Part of a small language model's weights: rotary positions.
MLP neurons of a small language model. Each row is named by its layer, matrix (gate and up: input weights) and neuron, and shows model dimensions 96-159. Each number is 50 + 12 x the weight over its row's rms, rounded and kept within 0 to 99. A neuron's up and down rows have the sign that makes its largest values positive.
Before each neuron's rows, "fires in" lists the words (lower case) most often at its 100 highest values on Wikipedia text that the model never trained on. A number after a token or word is its count.

fires in: "in" 84, "to" 6, "on" 5
L5.gate9:36 59 57 55 61 52 39 46 46 35 39 59 68 44 55 52 58 15 42 34 28 50 45 26 55 65 46 50 70 31 18 54 54 57 67 40 68 51 72 72 44 47 49 56 57 48 67 60 48 56 56 48 64 50 38 42 70 49 51 27 52 48 54 78
L5.up9:54 62 49 54 47 60 38 45 41 70 53 71 53 36 61 50 44 61 39 56 53 35 37 53 45 56 55 55 58 42 44 48 43 52 49 49 56 38 68 64 39 76 35 69 59 53 37 66 70 54 35 50 27 54 55 53 60 33 58 53 72 38 33 71

fires in: "early" 16, "history" 12, "other" 10, "and" 10, "social" 5, "financial" 4
L3.gate240:64 36 65 37 51 48 66 48 49 41 24 38 61 52 81 60 46 58 57 49 32 71 39 33 50 49 60 54 48 70 46 57 44 48 51 55 41 65 53 61 62 27 54 54 67 54 70 35 43 37 37 58 44 32 38 59 47 61 48 58 34 58 44 55
L3.up240:40 62 44 48 48 70 67 60 50 42 49 58 52 60 50 59 49 61 35 31 29 52 53 60 33 70 41 55 48 39 64 58 30 49 54 47 46 41 44 39 42 32 48 39 33 47 25 32 46 47 39 55 43 65 56 42 52 67 56 71 64 64 43 49

fires in: "was" 21, "be" 19, "being" 8, "were" 8, "as" 6
L5.gate290:29 61 54 57 62 57 43 41 35 42 32 53 74 47 54 39 43 45 48 36 35 19 46 52 43 53 54 43 52 54 39 54 56 37 49 53 61 24 42 48 68 55 40 40 30 76 54 45 44 52 52 51 61 67 40 49 43 45 60 22 37 62 22 54
L5.up290:26 45 60 69 54 46 56 27 63 46 64 67 74 44 79 43 42 33 47 49 49 41 38 64 45 42 48 54 42 37 57 60 43 45 50 39 39 46 56 87 54 50 29 42 47 51 44 59 34 54 39 62 70 64 52 45 44 64 24 28 43 69 52 35

fires in: "as" 58, "when" 14
L3.gate157:47 32 47 38 53 72 60 35 42 46 29 56 48 56 37 48 59 54 60 51 58 34 57 64 64 47 39 39 45 63 37 57 52 41 49 48 57 74 50 56 58 46 38 74 28 45 60 49 58 56 41 55 63 44 71 62 43 55 32 58 75 51 21 68
L3.up157:55 52 64 26 51 61 34 19 29 67 41 55 57 54 44 40 56 53 58 52 62 21 47 71 46 42 54 49 43 44 41 46 51 16 56 52 49 56 48 42 39 49 51 58 33 35 78 44 43 68 31 57 58 36 59 71 39 61 48 50 52 50 34 67

fires in: "its" 28, "on" 12, "for" 10, "to" 10, "s" 8, "in" 8
L3.gate62:49 60 60 55 40 43 62 48 54 46 37 61 57 52 43 62 43 57 45 34 50 54 34 58 52 55 37 38 52 35 51 44 63 60 79 59 41 58 40 63 55 28 75 64 70 78 57 48 45 54 28 64 42 68 57 50 52 55 26 61 43 67 53 55
L3.up62:48 36 54 43 49 43 49 49 67 52 29 69 68 61 41 66 77 53 33 33 20 44 55 51 42 41 45 38 43 49 40 39 30 57 55 57 44 61 64 54 58 33 55 46 57 66 59 58 54 60 48 60 47 46 51 44 45 47 55 58 44 49 60 39

fires in: "the" 85, "s" 10
L5.gate374:24 51 60 57 50 42 65 54 25 43 47 64 48 29 28 65 54 44 41 25 44 38 20 46 58 42 47 56 50 40 53 53 46 66 64 47 57 29 65 45 53 28 65 48 55 59 18 34 54 59 34 37 23 70 53 46 71 41 39 36 40 60 49 49
L5.up374:64 35 67 51 62 38 53 79 47 67 63 50 62 23 44 61 47 42 20 41 42 46 40 51 47 50 47 46 25 24 50 43 36 44 50 42 65 25 31 75 52 50 62 29 42 74 42 51 25 42 62 55 56 68 61 50 59 49 47 36 49 24 46 39

fires in: "has" 44, "had" 27, "have" 14, "was" 12
L5.gate212:43 55 46 43 63 29 38 44 46 35 56 70 51 42 57 58 63 37 53 39 42 70 33 59 36 57 58 57 58 44 43 56 34 34 57 49 64 48 59 83 38 35 46 57 56 51 57 45 54 23 86 41 67 47 63 58 61 51 55 45 41 66 39 67
L5.up212:50 30 48 31 51 47 48 60 50 66 56 45 55 38 62 49 52 55 52 49 30 47 53 37 38 68 56 28 49 42 51 41 37 48 43 32 48 19 54 55 57 65 71 41 58 52 70 30 32 35 59 46 66 30 72 40 27 40 47 38 55 40 46 48

fires in: "of" 29, "has" 15, "well" 15, "had" 9, "to" 8, "given" 5
L3.gate11:37 41 44 47 50 51 77 41 60 54 40 60 61 54 52 82 53 45 52 33 49 38 38 35 36 42 70 44 65 39 29 50 59 57 46 38 41 32 75 54 52 62 50 35 61 47 54 57 56 69 67 51 47 47 56 42 58 53 47 45 38 47 46 40
L3.up11:13 72 59 66 78 54 48 36 65 56 58 47 44 42 46 51 46 29 48 55 45 58 47 54 67 48 49 44 47 43 31 39 61 60 57 55 40 38 50 34 56 35 47 49 43 59 56 55 46 45 56 57 42 56 44 57 50 54 45 45 44 54 61 55

fires in: "the" 22, "a" 17, "to" 13, "ve" 9, "t" 6, "on" 6
L5.gate230:47 58 46 42 65 44 39 53 51 44 39 61 46 42 37 52 49 27 54 45 49 57 30 53 66 71 60 68 64 43 46 56 64 51 67 52 50 39 66 72 51 53 61 43 68 72 66 65 54 40 44 37 44 69 42 53 56 66 51 42 57 73 42 62
L5.up230:58 46 52 43 43 60 51 42 54 59 48 48 70 26 45 63 55 62 25 42 46 57 35 43 42 29 45 43 21 22 54 52 39 43 36 48 48 53 35 44 53 48 60 33 45 54 32 39 59 63 65 39 57 64 67 24 39 37 47 45 45 30 50 57

fires in: "had" 33, "has" 15, "not" 9, "originally" 6, "having" 6
L3.gate327:22 44 42 52 54 21 47 54 62 56 31 44 43 56 47 74 66 47 56 53 36 39 44 58 73 63 40 40 48 42 53 46 64 49 70 56 47 68 61 38 64 38 47 58 51 78 27 51 50 39 62 44 68 47 49 39 44 59 53 52 63 56 56 69
L3.up327:55 43 64 52 58 52 65 53 57 36 57 54 44 47 45 42 43 23 47 49 59 44 39 60 50 48 41 64 39 49 62 64 26 44 49 64 26 53 39 41 45 61 72 42 46 42 37 33 39 47 22 55 63 43 57 20 55 39 44 44 48 49 63 38

fires in: "a" 100
L3.gate24:56 42 49 66 67 28 74 40 55 40 40 70 62 39 48 54 38 31 52 48 44 54 47 65 63 55 42 40 47 63 48 45 46 58 60 62 61 65 48 62 28 39 58 45 67 60 53 53 40 60 40 60 44 54 56 43 58 81 32 45 46 54 28 49
L3.up24:53 51 62 49 42 50 42 35 64 38 53 36 40 49 68 61 54 44 49 40 45 57 30 54 59 43 57 64 69 60 50 46 49 42 38 55 49 53 32 61 36 37 35 60 40 48 17 55 52 46 55 62 65 44 35 42 39 50 62 65 52 63 51 51

fires in: "such" 46, "a" 29, "known" 7, "an" 6, "later" 4
L3.gate331:43 41 50 61 55 37 65 53 42 37 45 78 59 54 51 62 59 73 45 51 37 44 43 47 51 55 35 43 51 47 34 50 37 66 63 40 69 38 43 41 53 47 54 25 33 60 39 48 45 40 36 49 66 56 57 37 52 59 50 42 61 34 68 53
L3.up331:37 63 41 55 44 35 65 45 58 50 23 52 48 39 50 50 44 59 49 49 48 46 77 63 46 69 56 31 49 69 49 44 55 44 50 66 50 61 50 35 58 38 38 67 61 68 65 48 51 24 41 49 16 32 57 49 73 56 39 38 49 44 31 32

fires in: "which" 19, "what" 12, "that" 9, "as" 7, "how" 6, "meaning" 5
L3.gate12:74 45 38 43 31 60 31 50 31 40 53 61 42 42 68 40 72 69 48 44 56 36 81 73 61 48 26 46 52 50 64 49 30 46 54 54 52 57 60 47 63 51 67 60 36 42 38 47 48 33 43 62 42 52 45 38 55 46 64 47 52 37 54 40
L3.up12:57 49 58 49 46 67 75 34 37 66 52 57 31 23 53 50 41 46 44 57 60 52 41 53 67 46 67 57 50 54 52 50 66 36 35 68 54 48 37 29 54 38 52 20 66 57 25 57 46 51 37 29 62 44 78 58 39 51 47 27 49 42 52 66

fires in: "in" 14, "15" 11, "20" 10, "10" 8, "14" 6, "11" 4
L3.gate299:36 45 59 48 57 55 65 48 53 44 55 47 43 35 43 35 17 46 56 43 66 39 65 33 27 39 34 49 66 48 29 63 56 64 44 61 35 35 86 50 50 40 68 54 52 57 66 47 49 55 41 42 38 54 53 59 68 56 51 40 50 74 54 37
L3.up299:51 50 55 49 60 27 44 47 39 53 43 52 62 51 61 64 54 55 47 39 68 57 41 37 70 48 62 53 54 54 27 26 50 55 57 39 66 59 35 53 24 29 33 27 35 40 71 44 44 50 62 52 62 36 62 61 63 33 37 56 63 57 41 61

fires in: "in" 43, "with" 18, "on" 15, "to" 11
L3.gate158:50 56 61 68 39 26 58 53 43 38 59 53 59 47 42 50 52 55 49 39 62 59 45 67 50 72 52 70 41 39 34 37 62 54 55 54 42 37 54 51 49 61 45 63 49 69 44 58 60 58 43 47 35 47 51 31 43 56 50 71 41 37 60 52
L3.up158:33 38 51 56 40 36 41 38 54 20 42 34 62 23 64 54 61 49 54 50 37 71 46 53 56 62 59 59 42 48 53 37 58 66 45 57 40 34 48 63 43 43 50 51 48 73 43 50 57 48 43 46 55 30 45 48 42 29 32 58 36 63 60 56

fires in: "as" 79, "be" 8, "was" 4, "s" 4
L3.gate163:47 24 54 32 54 46 41 23 29 59 27 58 61 54 39 43 53 60 43 47 43 25 66 68 61 57 28 37 50 55 40 35 65 45 66 58 67 40 52 30 59 49 79 48 48 47 50 45 22 38 54 43 69 67 51 29 41 47 63 46 53 57 49 47
L3.up163:53 59 71 76 40 45 47 42 66 54 50 50 53 62 51 73 43 42 39 44 42 41 56 45 60 45 36 65 48 42 67 63 39 59 55 41 61 51 51 40 48 57 56 50 53 40 41 38 66 30 78 49 44 73 37 51 46 72 61 45 42 43 50 45

fires in: "the" 38, "his" 9, "paint" 5
L3.gate370:58 22 54 41 44 44 32 65 31 26 36 56 43 41 26 57 53 41 53 40 54 51 57 46 39 44 59 40 63 53 36 68 55 40 31 62 60 38 43 51 70 43 41 54 75 52 42 51 33 38 55 39 52 71 34 30 40 58 57 51 52 52 46 54
L3.up370:47 47 54 53 49 52 42 60 45 42 47 42 51 67 32 48 38 52 53 48 58 63 45 38 68 44 45 59 32 27 52 64 44 57 63 55 63 52 70 63 63 23 42 54 49 31 46 57 48 33 74 26 59 47 35 48 41 45 41 51 35 63 47 54

fires in: "the" 53, "a" 6, "one" 5, "this" 5, "love" 4
L3.gate79:41 56 46 48 50 15 60 51 54 50 29 68 33 44 40 42 47 31 48 28 49 66 32 49 63 54 59 43 51 41 44 45 39 50 58 50 43 42 38 68 57 41 73 42 55 70 55 33 33 62 37 69 33 64 53 48 74 75 45 43 52 37 39 53
L3.up79:46 52 14 32 22 41 56 52 46 55 37 50 26 46 47 67 30 30 59 50 49 72 51 54 57 58 59 41 49 31 36 45 43 61 56 52 34 37 45 65 51 52 60 44 68 56 61 63 34 57 28 66 42 41 59 65 61 57 49 32 49 54 42 52

fires in: "it" 50, "this" 17, "in" 9, "there" 8
L3.gate313:45 31 41 57 46 44 42 34 35 30 53 59 55 31 47 29 34 38 50 42 66 40 36 66 33 52 50 55 43 42 44 65 65 24 46 59 77 38 59 65 35 51 56 51 55 51 35 32 67 60 71 44 62 55 46 43 41 67 41 50 40 59 38 64
L3.up313:50 29 45 61 44 71 63 52 50 61 53 58 53 52 38 64 36 45 40 58 42 51 63 51 22 66 62 72 48 37 37 62 50 46 36 60 77 57 76 49 37 72 34 60 29 59 31 41 52 31 58 46 37 33 38 51 53 38 52 52 42 53 45 60

fires in: "to" 93, "t" 5
L3.gate322:55 53 58 33 54 55 54 35 53 29 45 62 48 58 37 36 40 60 54 27 42 04 50 48 74 59 34 55 58 51 28 51 58 47 52 55 33 42 45 41 63 45 61 55 47 48 41 32 79 61 47 55 50 61 57 44 51 46 45 63 48 40 57 51
L3.up322:31 63 49 33 47 43 23 39 60 51 47 36 74 61 31 38 48 67 33 37 50 48 57 41 58 78 56 41 36 32 56 58 58 23 41 61 34 19 61 55 61 43 30 91 45 49 53 50 68 55 48 47 48 44 57 34 30 37 28 68 52 52 50 43

fires in: "of" 26, "with" 12, "in" 7, "to" 5, "into" 5
L3.gate101:39 51 54 55 48 45 71 30 65 56 26 45 48 42 42 51 55 51 46 16 50 37 53 42 59 48 38 53 57 47 37 37 58 60 60 46 29 36 64 56 59 35 77 62 75 57 59 44 62 40 32 70 53 58 40 37 45 55 60 59 84 47 46 48
L3.up101:40 37 63 68 55 47 55 61 64 47 49 57 54 51 40 45 71 52 59 42 61 48 68 66 40 56 43 36 62 49 55 49 49 54 45 47 38 32 43 50 47 32 35 40 45 72 42 47 55 56 61 33 52 47 48 39 49 39 52 41 55 31 60 49

fires in: "well" 21, "known" 20, "worked" 9, "such" 5, "lived" 4
L5.gate102:64 46 39 57 76 60 60 50 45 42 48 37 52 56 62 91 40 57 55 52 39 53 50 47 43 40 59 35 44 70 48 57 46 62 64 37 53 69 59 41 41 60 60 54 43 59 59 39 50 44 54 66 46 83 37 42 64 41 40 48 51 46 32 59
L5.up102:64 23 44 47 55 64 56 65 64 27 47 50 50 39 65 49 72 72 48 39 65 40 55 63 60 32 59 47 58 29 64 47 36 45 52 44 61 77 56 56 33 36 50 65 57 47 53 31 55 36 53 38 52 65 00 57 67 51 34 54 40 63 58 35

fires in: "her" 51, "his" 48
L3.gate252:56 72 51 52 43 58 49 48 51 31 42 58 48 45 36 45 40 22 45 53 36 36 35 45 75 55 32 58 60 71 25 53 47 68 50 79 37 56 71 59 80 49 46 62 49 47 65 60 67 46 54 52 24 62 49 58 62 64 45 40 75 63 69 48
L3.up252:41 44 52 54 55 55 33 47 18 42 49 56 47 52 35 44 37 38 55 47 77 41 56 54 60 50 63 43 60 38 41 48 53 51 39 49 38 53 29 49 40 31 58 25 58 59 54 48 56 42 59 38 54 49 52 30 50 50 38 39 54 65 35 70

fires in: "was" 70, "were" 11, "is" 8
L3.gate66:62 47 72 48 43 39 59 31 55 64 49 64 57 47 29 45 55 61 55 47 46 45 25 30 47 63 45 16 55 41 33 59 44 63 54 62 75 22 51 51 52 58 50 37 53 56 47 46 55 46 51 44 54 41 58 24 69 44 62 40 25 51 38 52
L3.up66:82 56 48 49 53 71 60 29 37 31 32 43 60 45 55 56 47 51 43 50 52 62 68 46 64 35 31 46 37 57 54 50 55 47 57 72 49 24 45 60 48 63 48 75 77 39 64 52 44 51 47 42 49 51 60 23 48 49 42 53 51 54 46 43

fires in: "is" 47, "as" 11, "mathematics" 6
L3.gate243:37 56 48 58 32 31 50 46 22 54 51 57 44 47 30 70 52 51 52 46 41 71 41 33 74 48 52 23 56 54 51 42 59 60 67 50 51 30 42 47 58 47 60 69 43 40 58 47 33 50 51 66 34 57 52 49 53 53 53 39 34 74 43 51
L3.up243:17 63 58 42 47 43 33 43 45 44 55 59 50 33 64 54 59 52 51 61 31 47 32 48 45 56 31 51 30 40 67 32 25 39 55 69 61 37 61 30 23 57 60 71 51 69 48 49 50 35 67 56 51 59 38 52 40 20 57 47 50 52 63 41

fires in: "such" 32, "place" 9, "known" 8, "held" 8, "served" 6, "medal" 5
L3.gate238:34 48 41 64 71 36 73 52 49 54 45 39 68 47 52 62 30 34 55 47 47 47 67 65 62 33 61 33 67 40 47 50 70 74 55 51 49 53 46 40 60 52 34 61 76 48 67 60 48 57 55 65 51 58 53 36 61 61 60 44 58 43 44 71
L3.up238:52 47 44 46 46 44 43 63 54 36 58 47 38 31 64 54 38 67 45 37 56 26 45 44 42 47 52 43 64 50 59 52 43 60 29 74 53 48 48 63 34 36 48 33 44 56 41 41 55 35 40 49 45 19 67 63 62 63 54 48 32 40 40 65

fires in: "the" 95
L3.gate379:47 37 80 46 65 42 62 42 74 41 65 53 53 21 62 67 44 50 46 39 61 43 47 67 69 50 35 47 44 63 70 48 53 47 65 52 40 40 44 41 68 29 69 72 68 47 56 46 65 52 43 41 53 58 40 30 43 48 14 58 53 37 58 77
L3.up379:33 39 60 45 61 66 40 68 58 55 36 62 44 58 40 27 62 49 56 39 45 40 49 46 04 49 57 39 52 52 64 64 48 59 52 28 49 55 44 62 60 55 55 50 42 49 49 39 52 59 53 27 67 65 43 69 51 55 35 39 36 60 37 52

fires in: "more" 41, "other" 11, "most" 7, "were" 6, "less" 4
L3.gate125:29 36 46 48 51 47 63 65 38 40 29 67 54 05 49 55 53 19 53 42 38 59 33 53 38 34 48 25 53 59 48 49 48 69 82 47 54 29 55 53 51 48 30 27 40 45 55 49 52 32 42 46 48 52 51 35 46 50 55 33 43 39 42 73
L3.up125:42 43 33 40 41 57 36 49 49 58 52 53 56 57 57 68 54 30 51 51 51 58 38 36 48 47 58 55 48 60 59 45 56 42 62 66 35 52 40 60 37 57 47 54 64 40 65 49 50 57 43 95 64 31 69 48 52 41 55 51 40 68 53 48

fires in: "was" 42, "were" 30, "is" 14, "are" 7
L5.gate346:49 50 55 25 55 38 40 27 47 30 20 75 52 69 51 57 64 45 58 49 32 31 38 38 58 49 44 55 57 63 54 41 35 51 52 55 60 34 43 64 41 53 62 50 39 69 59 40 53 53 48 46 40 36 55 37 75 56 64 28 56 58 34 34
L5.up346:58 54 63 49 51 35 54 55 53 48 26 48 53 51 67 48 47 44 38 57 59 46 43 50 37 57 30 46 38 56 65 42 29 41 41 25 55 37 42 52 42 52 56 63 53 56 54 55 40 45 27 42 62 43 54 29 45 64 54 47 43 39 47 45

fires in: "racing" 19, "house" 10, "department" 8, "association" 5, "party" 5, "school" 5
L3.gate256:43 50 65 47 71 36 49 38 57 31 70 59 46 54 49 54 44 60 39 00 43 45 65 52 62 56 33 52 58 42 47 55 51 55 67 56 63 43 68 69 47 41 65 53 66 72 70 18 56 48 43 65 34 52 40 46 79 62 46 35 62 48 33 46
L3.up256:39 59 70 73 66 47 39 49 61 44 61 59 38 72 45 68 59 37 67 85 69 65 52 53 36 41 59 71 48 59 60 61 44 45 39 55 57 61 39 48 44 13 52 42 40 30 41 70 45 44 69 47 32 51 50 54 56 67 74 41 43 35 41 71

fires in: "as" 23, "when" 10, "where" 9, "how" 9, "if" 8, "so" 7
L5.gate65:44 62 55 36 46 37 60 35 31 63 48 54 69 46 39 73 45 57 40 31 22 55 36 52 46 69 42 46 52 32 56 49 48 61 74 40 36 52 79 28 40 55 36 50 57 65 41 28 55 37 44 56 49 56 60 46 42 73 47 45 58 41 45 47
L5.up65:67 50 39 28 23 49 56 52 42 48 48 54 51 38 48 49 59 62 39 40 60 59 48 47 50 63 52 57 45 62 67 36 48 35 45 57 38 49 48 50 73 33 39 42 40 57 64 37 55 48 48 65 42 33 60 45 41 72 23 41 39 36 57 58

fires in: "and" 97
L5.gate315:63 62 41 60 48 42 38 38 38 59 63 36 48 49 51 46 61 45 53 22 42 55 36 57 65 55 52 59 81 40 58 45 37 57 68 49 53 30 40 79 46 32 58 53 54 67 44 37 41 58 40 52 35 71 48 38 76 67 53 37 59 66 55 61
L5.up315:43 48 29 50 37 56 74 39 48 50 48 41 31 46 66 51 53 49 47 40 46 60 52 44 32 47 44 59 46 54 62 48 38 41 64 38 48 45 55 55 55 47 61 55 55 31 42 53 52 57 53 72 30 44 42 36 72 52 41 46 61 58 50 41

fires in: "the" 35, "s" 14, "a" 9, "and" 4, "t" 4, "this" 4
L3.gate271:48 54 57 31 60 30 49 66 73 34 35 62 51 53 59 44 30 44 49 35 44 48 27 53 44 60 60 48 57 41 35 73 41 49 64 54 50 39 49 73 45 53 41 55 56 74 41 48 48 42 49 42 36 55 53 44 57 61 42 49 47 65 61 62
L3.up271:30 63 29 44 58 49 42 51 37 34 35 64 58 43 63 68 42 46 47 59 41 51 38 64 43 52 58 28 39 39 67 61 43 36 63 58 73 35 37 46 49 40 55 42 31 48 58 50 45 41 77 36 68 69 45 42 73 36 43 60 52 40 61 38

fires in: "her" 23, "family" 18, "his" 15, "wife" 7
L3.gate30:63 71 60 61 26 59 54 30 44 37 31 72 44 57 40 71 49 36 46 46 59 38 50 52 50 63 59 52 50 77 33 60 46 37 59 70 75 31 60 45 56 20 46 52 59 48 42 37 66 36 39 48 60 43 44 46 69 39 47 38 69 60 49 26
L3.up30:55 45 29 56 55 75 61 76 40 48 59 44 50 50 69 30 42 41 54 43 46 59 62 02 46 59 44 61 46 44 58 52 37 64 50 30 39 57 53 37 31 43 59 38 35 63 47 48 40 28 50 46 45 54 23 62 41 47 48 57 66 54 64 63

fires in: "as" 21, "a" 14, "to" 12, "worked" 7, "studied" 7, "became" 6
L3.gate203:53 58 44 51 56 44 57 53 37 34 27 52 56 48 54 53 53 29 54 39 50 56 37 41 41 47 47 44 39 49 48 71 38 54 79 47 40 56 55 51 65 59 47 56 58 51 44 49 57 36 41 59 42 83 36 29 54 34 46 30 50 56 46 42
L3.up203:23 19 63 58 70 58 58 44 60 59 51 58 51 53 53 43 46 74 49 52 41 41 83 55 47 49 62 62 46 49 56 40 58 36 51 57 47 35 33 42 31 40 62 32 63 63 58 53 50 55 43 39 31 49 30 66 50 39 57 39 67 28 62 67

fires in: "of" 28, "all" 9, "were" 8, "t" 6, "disease" 6, "almost" 4
L3.gate222:30 49 55 44 71 47 62 59 55 17 35 61 63 51 46 18 80 62 64 46 49 55 59 47 62 54 69 55 46 62 55 47 35 32 66 55 51 59 57 42 53 35 53 51 60 49 85 57 64 59 21 64 67 41 39 36 61 60 46 37 32 43 46 47
L3.up222:32 37 63 49 57 63 56 42 53 51 54 48 46 45 34 36 65 61 58 52 48 45 56 45 45 46 51 35 52 59 58 55 51 31 61 50 62 49 60 35 63 57 44 70 79 53 69 65 52 59 45 59 48 61 37 53 34 54 44 49 46 54 58 40